Weights of a small GPT-style language model, trained from scratch on English Wikipedia: capped logits.
MLP neurons of a small language model. Each row is named by its layer, matrix (gate and up: input weights; down: output weights) and neuron, and shows model dimensions 0-63. Each number is 128 + 32 x the weight over its row's rms, rounded and kept within 0 to 255. A neuron's up and down rows have the sign that makes its largest values positive.
A block is one neuron, or neurons of one layer that tend to fire together. Before each block is what it responds to, as a language model described it from the Wikipedia text at the highest values.

Responds to: Ordinal suffixes and first word pieces in unit or rank names, such as 3rd Battalion, Submarine Squadron, second division, and Master of Pharmacy.
L10.gate3903 [135 162  73 142  95 131 111  65 163 117 142 155 157 136 153 144 113 124 143 143 148 108  81 161 107 152 180 128 115 114 149 199 171 111 101 125 120 146  90 131 102  98 139 123 122 188 158 158  71 148 188  88  89  96 119  92 106 146 148 104 137 134 134 186]
L10.up3903 [157 118 114 208 164 148 116  65  58 189  76 125 119 141 187 146 152 138 144 109 129 115 241 144 127 157 117 134  95 120 108  86  70 161 133  71 137 118 124  44  69 186 118 168  97 146 160 100 111 187 129 127 219 122 115 162 108 141 110 140 159 110 168 113]
L10.down3903 [ 70 111  94 125 141 133 134  86 146  99 107 131 129 195 145 113 188 125 187 104 170 116 129  96 176 155 129 168 128 145 159 140  88 113 117 128 113 161 185 109 116 107 171 108 199 111 124  88 104  63 170  78 131 120 140  82 129 120 156 110 149  76  63 123]

Responds to: Opening piece of a longer word or code that the next token completes, mainly sub- (Submarine, subtropical, subscribers) and N in brackets like (NZL, (NL.
L4.gate219 [ 68 183 120 130 105 138 188 114 117 125 124 131 171 144 145 132 135 185 115 141 119 146 117  87  58 132 127 189 169  52 129 115 111 122 156 185 180  55  65  95  93 126 123 106 122  95 134  51 158  83 125 137  72 210 132 135 142 144 130  92 162 126 130  86]
L4.up219 [139 118 144 128 140 119  48 130 131 162 144 198  77 141  75 161  93 125 160 147 127 180 133  95 126 142 174 138 118 119 177  82 115 147 125  88 147  91 159 150 104  52 117  83 125 187  81 188  87 180 189 161 136 174 163  96 125 140 139 160 119 152  95  98]
L4.down219 [ 54 187  83 128 109 120 175 120  66  90 163 100 193 137 135 149 107 186 122 135 174 127 135 133  87  84 109 140 123  92 145 122 127 102 173 168 166  93  64 108 135 138 124 165 116  94 127  14 178  79 112 136  96 191 139 127 159 139 119  83 133  87 153  96]
L4.gate2265 [120  97 144  91 145 125 116 190  81 130 151 143 132  68  97 141 116 168  52 110 102  78 128 150 117 169 141 127 125 168 152 200 140 186 116 129  68 114  72 132 152 187 172 117 114  68 130 118 145  87 148 112 117 157 142 135  48  96 145 114 154 110 154 133]
L4.up2265 [ 83 142 139 112 145 105 186 145 131 183 214 149 131 107  73 141 110 167  97 131 117 174 151 119 169 171 133 121 156 143 108 113  96 111 104 157 126 159 128 189 176 128 146  77 134 121 116 114  91 201 130 127 175 117 128 156 185 165  63 111 118 146 138 146]
L4.down2265 [114 140 116 140 142 135 176 157 123  99 157 128 102 197 158 140 101  66 207 145 100 132 104  76 122 130 111 130  90 104 191 156 155  76 126  80 123  87 110 134 113 166  78 135 146 117 147 172  93  99 114 125 149 102 110  95  41 100 147  94 115  96 138 164]
L4.gate4382 [119 175 136 127 117  37  93 125 138 115 127 131 109 158  99 108  99 112  95 129 147  99 172  92 103 149 164 145 108 110 160 138 132 167 144 154  81 102 155 122 129 144 119 179  86  89  88 133  75 130 121 165  82 168 130 135 101 125  85 115 109 119  77 136]
L4.up4382 [161 167 136 123 141 112 119  98 130 123 148 164 142  87 166 172 146 157 212 160  83 136  98 137  79 116 202  84 110 111 156 216 192 154 125 112 109 116 152 224 163  80 178 158 105 143 169 168 118 174 170  60  95 178 123 117 191 143  51 120 113 154  99 133]
L4.down4382 [166 128 112 153 122 115 160 156 139 116  94 172  70 162 142 131 168  91 206 128 124 112 151 146  81 137 171 122 114  86 152 208 193  73 132 173 123  38 115 194 171  64 161 121 130 125 123 191 174 173 164 114 125 195  96  78 149 111  38 121 125 153 118 135]
L4.gate4499 [123 180 132 126 153 117 120 133 110  95 107 104 148 123 131 148  69 138 166  97 130 122 140 152 115 180 155 114 110 122  97 172 174 154 189 127  74 145 148 131 115  98 128  96 195 160  90 176 129  89 157  75 153  82 156 148 144 130 131 104  83 200 104 186]
L4.up4499 [ 49 144 119 145  87 108 126  65  90 128 148 110 100 158 111 187 101  98 137 103 152 104 119  99  53 140 112 165 118 182 160 135 128 133  97 101  82 150 121 129 143 112 147 110  81 126 106 138 132  76 140  84 116 138 121 145 126  56 132  70 133 144  97 120]
L4.down4499 [138 176  88 148 136 101 103 142 114 138 132 170 133 135 159 137  82 167  96 161  89 101  93 114 116 128 151 143  80 128  90 166 173 138 114 175  97 117 148 108  82 161 164 127 168  74 130 184 224 121 124 142 128 146 110 150 142 211 121  83 171 134 165 123]

Responds to: The closing pipe or empty last cell of a wikitext table row just before a line break (filmographies, discographies, election results), plus paragraph-final periods, quotes and parentheses.
L10.gate2369 [131 134 185 143 146 136 128 189 169 115 118 129 131 149 106 116 118 133 115 151 105 120 114 174 184 113 110  79 112 128 114 157 184 186 121 105 122  74 109 178 123 165 162 129 124 113  95 155  92  88 148 136 104 160 177 152 152  94  89 141  88 115 200  95]
L10.up2369 [113 103 118  77 151 155 163  59  99 115  95 142 120  94 118 161  42 141 156 154 143 196 123 150 174 153 130 124 137 183 149 160  96 121  98  69  91 145 143 166 130  94 140 162 136 141 100 145  96 209  92  52 100 126 188 198  67 124 104 113 101 120 151  98]
L10.down2369 [146  14  87 142 134 130 156  99 149 110 140 133 153 116 117 177 186  94 116 142 134 146 125 126  76 108 116 102 109 138 209 139  97  68 129 128 117 143 148 158 143 120 140 175 100 179  97 158 147 255 110 110 174 138 126 120 145 134  82 129 123  99 156 112]

Responds to: Split-off capital letter beginning a Middle Eastern or Asian proper name, e.g. Q in Qatar or Qaboun, -R in Al-Raed, J in Jordan.
L11.gate222 [ 58 121 141 138 165 113  97 160  98 171  92 132 179 132  85 137 118 159 139 106 109 138 104 129 154 201 149 119 105 174 165 100 173 124 136 165 132 176 130 102  86 138 110  47 109  96 126 144 108 148 102 128 154  81 140 160  91 148 218  66 153 130 122  98]
L11.up222 [133  65 150 102 193 128 102 143 119 104 135 155 208 153 133 180 137  88 157 139 114  94  93 159 138 152 154 106 105 174 164 111  39 168 122 130 111 132  87 133 149  93 151 143  69 187 128  85 145  80 174 110 181 141  66  69 166 209 137  92  93 160 195 105]
L11.down222 [134 105 129 160 145 206 139 144  83 114 121 119 117 100 121  84  87 135 123  95 119 114  86 106 142 114 181 119 142 166 130 158 158 188 116 151 143 127 113 124 123 116 146 121  76  60 101 192  82  80 153  96 109 138 134 137 107 139 174 146 120 169 153 111]
L11.gate1114 [152 102 107  79 149 130  56 142 178 170 152 150 131 162  21 124 103 233 168 182 145 102 116 161 114 127 131 121 163  98 117 140 120 110 160 106 130 153  88 159 106 129 169 143 198 118 134 130  95 187 137 119  99 150 188 143 158 138 148 185  65 160 176 191]
L11.up1114 [151  79 104 117 109 172 144 102 211 144  95 152 167 114 157 124  91 119 138  88 122 164 145 125 188  92 163 126 174 115 173 155 147  93 139  98 110 140 146 127 114 132 125  77 155 196  91  88 129 156 181  81 140 107 148 110 142 115 137  99  86 118 117 167]
L11.down1114 [171  96 123 119 116 127 135 165 114 135 152 112 119 145 161 147 197 156 136 212 158 129 155  68 133  48 100 120 171 124 208 160 119 187 116 112 160 117 172 168 154 131 107 162 188  78 119  96 134 129 113 144  79 128 118 165 144  89 119 114 143 115  94 120]
L11.gate2578 [152  65 155 105 145 115  75 109 112 125 170 113 159 166 131 101 100  88 104 137 147  84 138 152 135 161  95  56 116 155 150 146 141 166 118 106 127 103 134 138 112 144 149 156 165 128 156 126 177  99 101 103 109 110 167  91  77 131 199 197  91 132 138 152]
L11.up2578 [138 168 143 117 107 145 146 128 126 156  90 120 109  96 165  77 101 141  86  71 117 104 144 110 125 152 155 131 201  95  58  60 130  93 165  91 157 139  91 127 119 130 124 102  98 170  84 100 106 164 111 136 134 131 135 113 121 128 201 141 108  67  90 118]
L11.down2578 [155 117  98 158  66 134 161 138 165  23 130  79  78 143 143 114 135 180 172 101 146 126 192  87 151 106 113 135 119 150 174 139 119 117 143 166 138 190 165 100 149  86 167  75 104 114 164 122 108 137 113  90  62 107 110 140 111 106  86 143 146 159  97 146]
L11.gate4328 [131  95 126 140 160 139 129  77 165 108  80  82  87 113 119 135 125 183  81 110 167  83 104 122 185 108 131 142 140 133  82  86 146  48 150 185  70 148 114  93 111 128 110 143 112 115 153  92 147 155 127 112 110  96 157 114 153 141 172 132 120 127 155 119]
L11.up4328 [ 78 121  77 100 135 131  99 151 122 123 109 104 121 160 141 112 167  91 151  86 136  96 147 149 127 123 118 167 140 167 118 129  95  90  69 102 178 105  99 154 113 124 170  92 201 136 125 149 135 131 111 123 124 208 131  64 156 119 124 127 140 144 173 112]
L11.down4328 [124  84 170 126 102 156 143 150 136 121 141 152  90 131 139 119 168 174 125 141 180 167  81 114  92 121 147 140 148 111  99 230 133 135 169 106 135 134 138 149 162 123 137 130 131 120 155 129 158 131 173 112 165 195 113 155  69  74 126  86 113 136 169  99]

Responds to: First piece of a multi-token word or name, mainly "Sub"/"sub" in naval and spaceflight text (Submarine, suborbital), also South, Aber-, Se-.
L11.gate921 [144 125 114  84 112 109 130  87  77 117  91  89 122  35 159 151 143 111 131 170 118 148  98 141 119 175 141  97  83  83 137 137 181 182 147 140 100  76 119 111 150  98 115 148 140 148 150  96 121 124 149 160  49 156 160 171 132 139 106 133 142 140 186 116]
L11.up921 [146 132 171 100 157  89 177 139 111 187 135 171 121 138 130 106 150 165  88  91 148  94  96  99 122 132 107  61 126 152 136  94  99  83 117 103 101 155 113 119 128 156 131 123  90 117 132  97 163 110  64  93 115 117 171  80  83 128 132 181 120 143 205 155]
L11.down921 [137 142 173 115 150 113 108 160 100 105  95 213 105 128  70 180 109 188 143 168 148 202 137 156 145 131 122 105 137  69 126 149  77 101 133  95 167  94 107 207  93 175 138 105 136 123 101 112  93 158  71  60 135 138  52 155  97  61 135 141 121 113  96 147]
L11.gate1131 [141 139 139 108 117  73 111  87 161 143 106 102 169 150 154 173 113 139 124 146 136  81  92 105  72 126 148 122 128 107 162 111 106 148  94 127 148 116 162 147 150 154 171 197 150 161 163  91 131 119  93 172 148 193 128 110  83 115 100 162 127 131 149 115]
L11.up1131 [156 156 125 127  95 118 103 111 146 143  74 158 133 176  88 131 120 134 169 130  98 176 135 113  83 141 120  88 136 170 202 113 115 171 111 104 154  99 149 137 133 138 155  52 139  69 116 157 111 146 119 136 103 147 116 114 151 121 103  97 118 151  91 139]
L11.down1131 [172 103 127 113  98 135 146 146 121 133 113 136 130 131 114 103  77 132 191 135 126 104 111  88 120  89 135 129 107 159 157 202  71 128 164 107 134 184 191 139  88 147 115 150 138 139 149 106 160 182 121 108 127  89 178 150 101  90  99 161 135 143 140 183]
L11.gate2492 [185 112 155  54 146  87 136 117 133 105 115 126 156  90 209 111 100 114 136 107 131 103 153 138  60 164 136 105 174  84 158 134 133 123 114 173 159 156 121 146 106  91 152 125 111  99 152 149 133 117 133 114 161  91 139 131 121 124 111 189 128  93 176 116]
L11.up2492 [127 117 125 142  61 134 168  95 115 177 117  85 123 123 152 147 128 116 161 181 110 130  68  85 128 130 101 130 116 128 128 148 140 100 142 183  75 112 149 169 129 146 131 169 168 174 107 125 125  71 167 163 101 142 111  99  63 104 105 139 178 100  94 196]
L11.down2492 [149 165 164 162 164 156  83 111 128  94  97 183 130 158 170  95 147 198 109  77  62 102 155 129 133  99 158 119 139 154 108  56 127 137 107 158 111 222 102 102  91  63 114 109 153 134 118 154  95 109  97 127 104  97 118  91 140 121 124 117  91 128 170 108]
L11.gate2964 [148 103 180 181 111 117  79  86 159 182 157 124 109 128  88 135  91 158 123 106 188 116 162  64 147  72 131 137  93 157 148 178 106 111 162 160 110 143  83 117 131 127 127 158 100 143 129 160 149  94 161 159 206  94 117 140 115 126 124  95 171 101 127 178]
L11.up2964 [177 121 151 117  75 115 161  36 106 167 150 102 146 127 118  89 181 116 116 130 148 162 156 111 120 127  97 139 150 148 169 125  79 130 163 115 124 114 159 155 140 147 103 123  84 109 138  97 131  89 137 152 149 170 166 109 158 148 151 143 187  85 164 168]
L11.down2964 [129 150 141 127 169 119  99 190 133 131 118 164 137  90 136  91 151 122 150 129 176  87  95 148 116 213 161 103 130 153 104 181  42 137 100 130 169 119 127 135  79 115 162 130  91  89 109 131 101 128 149 123 104  37 111 138 110 164 102 125 155 173 104 159]

Responds to: Closing delimiters that end a line, mostly final table-row pipes (often after numbers or percentages) and closing === heading marks, e.g. 52.4 |, Kings===.
L11.gate81 [115 158 141 110 122  84 195  64 168 150 159 140 205 111 145 124 120 112 108 119 169  67 119 203 104  94 168 136 194 116 185 136 175 205  90  94  97 116  51 191 123 104  96 131  69  96 121 141 140 116  88 113  49  99 167 118 166 126 103 127  34 119 166 146]
L11.up81 [195 110 115 167  95 139 124 106 127 154 102 136 127 102 175 147 148 125 104 182  75 183  62 162 104 164 104  69 112  78 159  97 147 124 140 123  84 103 126 106 132 173 174  86 173 101 114 110 103  95 119 139 187 102 123 150 146 137 149 148 138  82 163 127]
L11.down81 [177 125 194 133  91  48  80  98  77 155 160 137 182 127 102 128 152 121 149 116 134 160 152  71  90 117 101  93 122 156 175 185 109 100 120  74 113 106  84  44 131 130 106  98  76  89 122  99 107  32  84 158  94 177 146  72 136 127 128 128  68  97 135 160]
L11.gate376 [140  93 162  96 116  95 110 123 141 126 145  73 164 114 113 111 160 124 149 129 175 112 175 105 142 119 164 149 138 117 123 158 151 149 131  95 114 118 180 135 142 118 136  91 137  80 153 119 151 116 132 127 130 104 118 111 188 109 127 134  90 113 108 102]
L11.up376 [168 114 161 158 104  95 108 118  80 102 142 176 169 114 117 148 137 166 103 182 103 151 108 115 126 114 136 181  85 132  89 162 164  89 165 124 130 173 143 171 192 118 124  85 196 128 144 128 117  94 111 118 120 127 126 137  96 142 141 140 119 146 168 164]
L11.down376 [110  96 143  99 115  95 149 156 157  60  77 140 137 108 116  93  74  72  89 166 134  88 104 115 140 133 102 206 167 125 102 158  97 156 111  99 106 140 112 175  96  85 167 143 178 185 101 119 120 120 151 135 133  96 118 139 120 121 130  97  89  94 110 185]
L11.gate1228 [ 88 130 186 105 125  80  97 162 174 123  65 114 113 150 135 107 103 139 153 111 123 162  85  80 113 164 165 121 144  98 168 121 138 142 205 115  93 140 140  88 192 106 159  99 187 109 102 115 107 166 152 131  93 110 157 188 136 184 119 155  96 102 145 140]
L11.up1228 [105 182 189 116 113 142  80 166 134 133  94 163 114  89 125 115 117 157  86 156 167 135  98 106 158 109  40 184 146 112 101 138 175 121 112 149 153  92 132 142  99 153  78  87 153 153 114 171 144  91 155 116 128 168 164  93 104 121 144 145 110 185 100 149]
L11.down1228 [133 115 163 109 121 183 117 136 142 151 104 137 148 161 129 132 147 134 117 125  99 101 113 151 142 140 187 149 161  71 143 165 166 176  95 148 177 150 144 172  90 137  66 147 146 138  88 184 143 170  95  97 138 199 154  69 146 157 185 176 133 196 158 126]
L11.gate1654 [121 109 180 149 131  92 154 124 141 163 108 119 151  96 119 146  93 168 198 173 162 116 158 118 140 143 110 137 105 164 173 146 202 140 148  99 151 140 178 136 125  37 129 127 149  91 150 123 142 142 133 137  78 132 160 124 131 160 111 152 111 100 182 123]
L11.up1654 [218 111 169 142  96 110 163  89 176 138 167 126 186 140 116 159 157 162 152 108 132 177 171 131 159  59 103 107 111 116 108  97 137 147 124 119 114  86 146 121 128 167 111 125 111 134  67 169 118 122 153 129 108 123 101 105 149 131 137 156  99 109 140 148]
L11.down1654 [160 167 168 154  97  79 188 159 174 161 185 180 171 181 174 122 114 173 165 155 133 122 137  76 152  96  94  91 104 168 155 100 151 114 118 101 103 150 147 121  98  77 132 146 122 116  80 149 137 157 130 103 109 194 123 112 134 129 152  72 139 124 108 165]

Responds to: Country, state and city names or their final pieces, often after "in" or a comma (Finland, Dakota, Auckland); also "was released" about media.
L10.gate2243 [124  90 213 167 116 152 147 116 154  98 130 191 186 132 144 119  80 128 125 137 172 148 117 122  89 217 146 114 120 136 139 127 111 131 106 141  76 130 171  93 105  88 153 119 108  82  98 123 157 117 121 132 135 131 116 185 156 171 177 159 132 143 169 104]
L10.up2243 [150  95  82 146 204 127 143 158 115 160 143 163 149 112 109  42 144 192  78 116 103 123  94 151  93 153 137 115 129 138 146 179 135 145  98 181 169 157 116 109 204  69 142 115 149 127 176 137  43 122 109  93 119  94 111 176 161 111 142  95 144 155 120 147]
L10.down2243 [138 130 117  93 154 134 100  71  95  74 125 144 100 132 153 163 149 102 207 146 129 148 157 144 135 161  53 154 126  99 124 126 149 106 189 110  82 119 181 163 136 163 144 171 109  91 123  90  62 130  82 100 153 110 186 141 162 158 155 125 162 140  91 185]

Responds to: Empty trailing cell pipes ( |  | ) closing a markdown table row, mostly filmography tables, plus weaker hits on slashes and mid-name pieces like Ach-ille.
L4.gate442 [204 147 198 161 136 124 133 130 244 133 128 124 120 117 154  85 159 134  87 208 124 135  91  85 106  76 174 112  93 125 156 139 170 173 168  99 117 116 183 138 133 178 142  55 182 144 121 170 111 119 141 119 114 118 123 129 153 163 181 135 187 105  89 145]
L4.up442 [178 138 180 173 110 126 121 136 162  96 142 137 113 101 139  67 115 139 177 196  96 136 126 124 160  75 129 114 155  50 117 110 155 147 165 107 144 116 141 165 113 113 135  41 137 157  92 126 121 123 150  72 133 192 101 102 134 168 117 111 142 119 177 115]
L4.down442 [142 177 127 153  73 103 115 121  27  93 222 128 162 120  95 130 116 128 149 129 118 124 150 163 146 151 109 151 140  99  91 108 160  99 132 132 107  84 110 117 145 121 135  88 127  96  97 124 142 125 140  96 172 173 106 146 128 176  80  84  91 105 182  90]
L4.gate581 [143 103 173 124 122  98 102 152 205 162 118 111 163 153 136  94 160 151 167 122 114  59 101 200  93 131 208 200 162  76 160 140  79 110 114 155 117 118 143 137 168  63  77 109 108 156 142 176 108 105  66 107 108 156 162 122 112  86  94 123  79 155 131  80]
L4.up581 [155 147 105 125  89 111 104 136 127 107 135 111 153 131 130 128 126 101 153 154 108 125  91 159 110 172 140 105  96 119 160 164 108 114  79 165 126 112 112 164 124  27  66 138 135  50  84 110 138 122 124  99 222 147 152 157 137 151 167  97 126 121 121 117]
L4.down581 [ 85 153 100  74  91 177 127 124 123 127 113 139 139 103 128 140 152  66 102 129 104 136 131  89 141 121  74  75 106 169 101 130 176 185 131 106 120 166 121  93 100 153 166 156 136 125 133 117  89 108 184 131 178 176 116 130 122 178 166 161 162 117 127 141]
L4.gate2980 [ 68 106 165 196 160 109 110 100 156 109 141 136 135 103  90 124 119 131 141 185 129  97 120 156  90 104  93 141 153 124 124 175 111 126 144 110  93  92 129 141 134 144  84  61 131 110 173 121 129  85 136 104 123 144 165  98  86  79  78 164 113 184 151 148]
L4.up2980 [174 154 131 141  93 144  94 110 152 178 168 179 187 109 120  85  91 138 128 128  72 128 103 139 104 123 106 150 147 102 131 173 107 169 108 127 145 177 132 150 153 142 114 113 158 130 126  86 103 132 123 115 173 164 116 125 134 147 124  87 116 127  76  70]
L4.down2980 [163 143  66 114  54 124 100 102  74 138 194 153 169 116  69 156 124 144  94 129 120 113 122 169 121 167 135  83 152 130 114 125 145 195 122 117 139 117 166 151 143 143 153 172 157 108 105 129 124 169 148 139 139 159 136 163 145 177 126  97 105 139 127  87]
L4.gate3028 [110 128  76 128 155 113 115 129 186 143 120 116 111 126 139 173  91 173 108 139 120 150 129 121 127 122 188  88  45 149 135 162 184 160 152 142 180  53 176 189  99 124  97 115 217 190 200 113 155 190 140  81  92 113 116 175 154 130  94 138 126  86  69  99]
L4.up3028 [100 150  90 154 162 125 128 145 130 104  59  92 102 145 173 142 143 111 136 101 183 124 100 187 112 174 151 157 106 140 147 108 139 143  85 149 141 101 145  69  96 132  94 117 160  71 150 114 113 110 104  72 106 122 152 165 198 107  64 158  62 115 150 134]
L4.down3028 [158 125  46 161  66 182 139 118  87 141 191 137 123  48 141 126 136 122  95 112 191 133 122 162 117 119 138 111 108  86 142 145  76  93  86 147 131 150 119 116 149 108 157 148 195 164 148 105 102 101  69  97 159  97 160 108 145 181 143 114  61 149 109  89]